From a checkpoint of a small transformer trained on Wikipedia.
Size: 10 layers, width 192.
Architecture: LayerNorm before each block, rotary positions, biases, untied embeddings.
MLP neurons of a small language model. Each row is named by its layer, matrix (down: output weights) and neuron, and shows model dimensions 0-191. Each number is 500 + 50 x the weight over its row's rms, rounded and kept within 0 to 999. Numbers have three digits each.
After each neuron's rows, "fires before" lists the tokens most often just after its 100 highest values on Wikipedia text that the model never trained on.

L2.down121:533572372512534456549559636508617490537522476548540456436453567469430448503499471516454635572451527379489491420521513512471516533549509494421504554507490513524523555473516491479466468548476498498533532400520542565496481429382560523445521521452371427596518452553530453543461583440551550502554522512502491574589481492514507536492483446524552460495520518386498479485475438517444555474482509446452494479544499449405555530517495449436543508473504556472525487479368487415534522561347471466502571428497487556517561530531416553574535452535534518494553491555521439491505499535516430486
fires before: "6", "4", "8", "5", "0"

L3.down205:436496450536441496416543507512580456410548537488419463558472494488495494503513483429499527560464450420464472471488507495556478491467457495480550510514504442533599561418451490503539576463429504464511552535416523440534548458321404503538454479522458512475545508493641561608432546538477513470496485518504421574649531571532534523537569492543530476558548450387492499532524505553516510456536522511491502532503529475477602518440432504456467582497545513470522528471457507428527492559371491448507446452579466518563526521531484546574542485465557522477572584464533391415421445564486502560
fires before: " a", " an", " the", " b", " l"

L2.down144:424514522501499458530495569544483451489474482577576523452495490588387499501433493501526516649464576522537499448468465423497472531510555501446517546547535512528449571526559462431512501600464437500535514467473520584473481502377488516491593581481491401539551503611549431457464554524526413515486510428433531585598491551438549504546447446534517575491523495426512485542483482495467543395497479490529437552523448565501615475537455488467530419428500565512438510593449484501430519480421425360462533426513484543537526516468513510544475505421539460467627536507451505460469478586484530548
fires before: "5", "0", "8", "6", "3", "7"

L2.down515:549508526564411501471479463449483499499486492450463456522448486456487446492451459524523580627481460475463570416497518580502462543467519525553515552585473511550623491516500557522528553535468443529475531526540489439522562416310608447654516545545546478487528509531534497482507584441542456482417436443432513450548476427427570528487479458404557439558461561476459470529468496492560494554530512496558546448508550493454542564439504494492476623511500540494428521451496477462431525531442467457614520563520488513542541508623436577530523534449429481509531482452468538444428486500499401494
fires before: "7", "8", "0", "6", "9", "5"

L2.down494:535485538466500475525525433455516387474543519491538500489558442469464537501552477562473476553563552501465553511526581555553528419503483413581419496548582480359500495478552475481478576492482538534548465477534506497563496464440455422538548305486578441498516474498552507458463480529518473521571432608534567477558461441504566530412461459539435562604488509407528560444568463445452433509507474512557521528486482561464469454623495502493561390438491512476490506559615574466526426519501481505330505498552492521495468477466472569455478576442508494502513497529489513550496547432460511513
fires before: "7", "6", "5", "8", "0", "9"

L3.down524:372475441463549511501409456495473612484504504483459500553517505542482410459543418530458515418572474432426504480505516502514571508515489508516400482463474464484527461628485559523525493511444561542428470583546532535408483560439525496578402557485506582472510469557377500537504583517488539456515537476536487533564434608442438468450444530596448550479624440450495510533510534521454495576476477487551460515573470425573542458508519421474558358593539526538553507446486495501565497474415425525426484518468475442534489526506629484497467592500494497512543559538490545544447486501522525514
fires before: " be", " a", " the", " l", " t", " d"

L3.down300:420485536559481522497483582603544559506491452536578548466530533716496539506587475472490449489504517449508527554499472523472527461530495476470515469547505514509403492548484371431526534506470488540458469478496561473493524525469486517516450465534530460436469471543477489510545506397525521497508499478527467483487606550528548501383535487365505600422539405479555585461497525541520453418435539576475430501449528496456510443614506424614413395442430510463602478569504523468489541530550426503424479413488500517457497439469571523540478493469445527547404543521530547503557536472515475534
fires before: " ", " C", " T", " P", " N", " L"

L4.down477:483458462568533458520532533514437454483547489545602529467479484467537551569508473557491586527518533426527481435486489552497435549426512478492501603402586459485503545533533482462566569517435496579465487458400532556516517437377472472455513577555484452531443449501472515571536550548641501436591521463402545570545483532487497566447492421501513435486561517468476518544446511577462475420447401448571483568529409539452571370476469432454477419425484528527536446485501429557473454416431436475521518536521527555515557456511514539536529491451558459584515530533548500505566563409500531466
fires before: "0", "2", "5", "8", "4", "6"

L4.down214:461505577403521549372447489493536502437549441460555495496505510425472518504478569532506549534541442457551554523558512458456507480513369552486540509525513466540504527492523559542437410451547428497485555483412543504507485525628503430504506517583482625567592486505450502554499499493506448492478529458549539499494405328519492497494595552460605497550508648535479428500481419477466568456523439499539544477527514520583555494439554496517452547483499508513419456406490420529462463582542442482469433520460514559511554454491502450412487566486512564514498509465468407456410545457558489467
fires before: " The", " He", " In", " A", " H", " O"

L3.down570:548517541454499501522399568546495495426447574513474420593456516566446504532473542517491571543490459444571460433539441435472376520568422500553491440474464374406425493476483510535454434468445527562527454527480439534481596505403562518469489553501442520513517563498546561543562461562419512559440501506490519521583471503453476460589547510503523446597532560548463460528481458603552505476464502396433504548485516528524571507405554470454453526543440578533493413557455389532570463463585442475489463568519515510508428578409473469492443549552562546489536551540449511458493483534533496442
fires before: " the", "ly", " ", " a", " m"

L2.down224:517493430524514452586455492536606559501522491447472420481515543451493497508486429499476640490489447480605497469484527535438441540545515458411565577511431524485493500473453515558411502537463467423542576533564517548515455430354581523613527525508468492532491406535514445537486663500476476544407440503391502517546490460442541475531479504537559462593492544402585560498551412555475548526516484465432529509463462518534523512497530527476497545529492524502470528429463454400420570470431535534497551432515479504527558516484493550492447499608527484553547478460511544484514414519599456413
fires before: "0", "6", "7", "4", "8", "9"

L3.down552:480497465507529484488487470566536527423558471578477527541437494509558490525486372462477483543498475400456474495511515569469424498408487472458534498536508447518536522445502486512468525495443571537385548563404505482536518389351472510568494514577497440420575551551588565519553592593470553422481501440488437504515454495544491552566475515491458468525487562502509462455390535524572522536550430524472497518502568472485515470481462458523435546554477469396488533475499551418393524493485550452502430553516463545428509499569501578511564588529707487473509548445509469441489477560539533528
fires before: " a", " an", " the", " b", " l"

L3.down19:428463540397448490457472544483564492444501567393453520478567564497459508523487479447504556520473490502477534530525498474482562489456418558505476552467496525529567465445633542555427536576539438513426491498451558453475522404420468488437504541585499525517520469507434514593419621608492529470505470466478516591508459463511515508561610474543547452513435609495480442520548450540407544518535488511541511504536489457580563485442475535577597528493518587491408447436445482448518556534498392429494470483435500507453590476483512512506503491459526491483637605429467425508425552485528447475
fires before: " The", " A", " He", " O", " W", " H"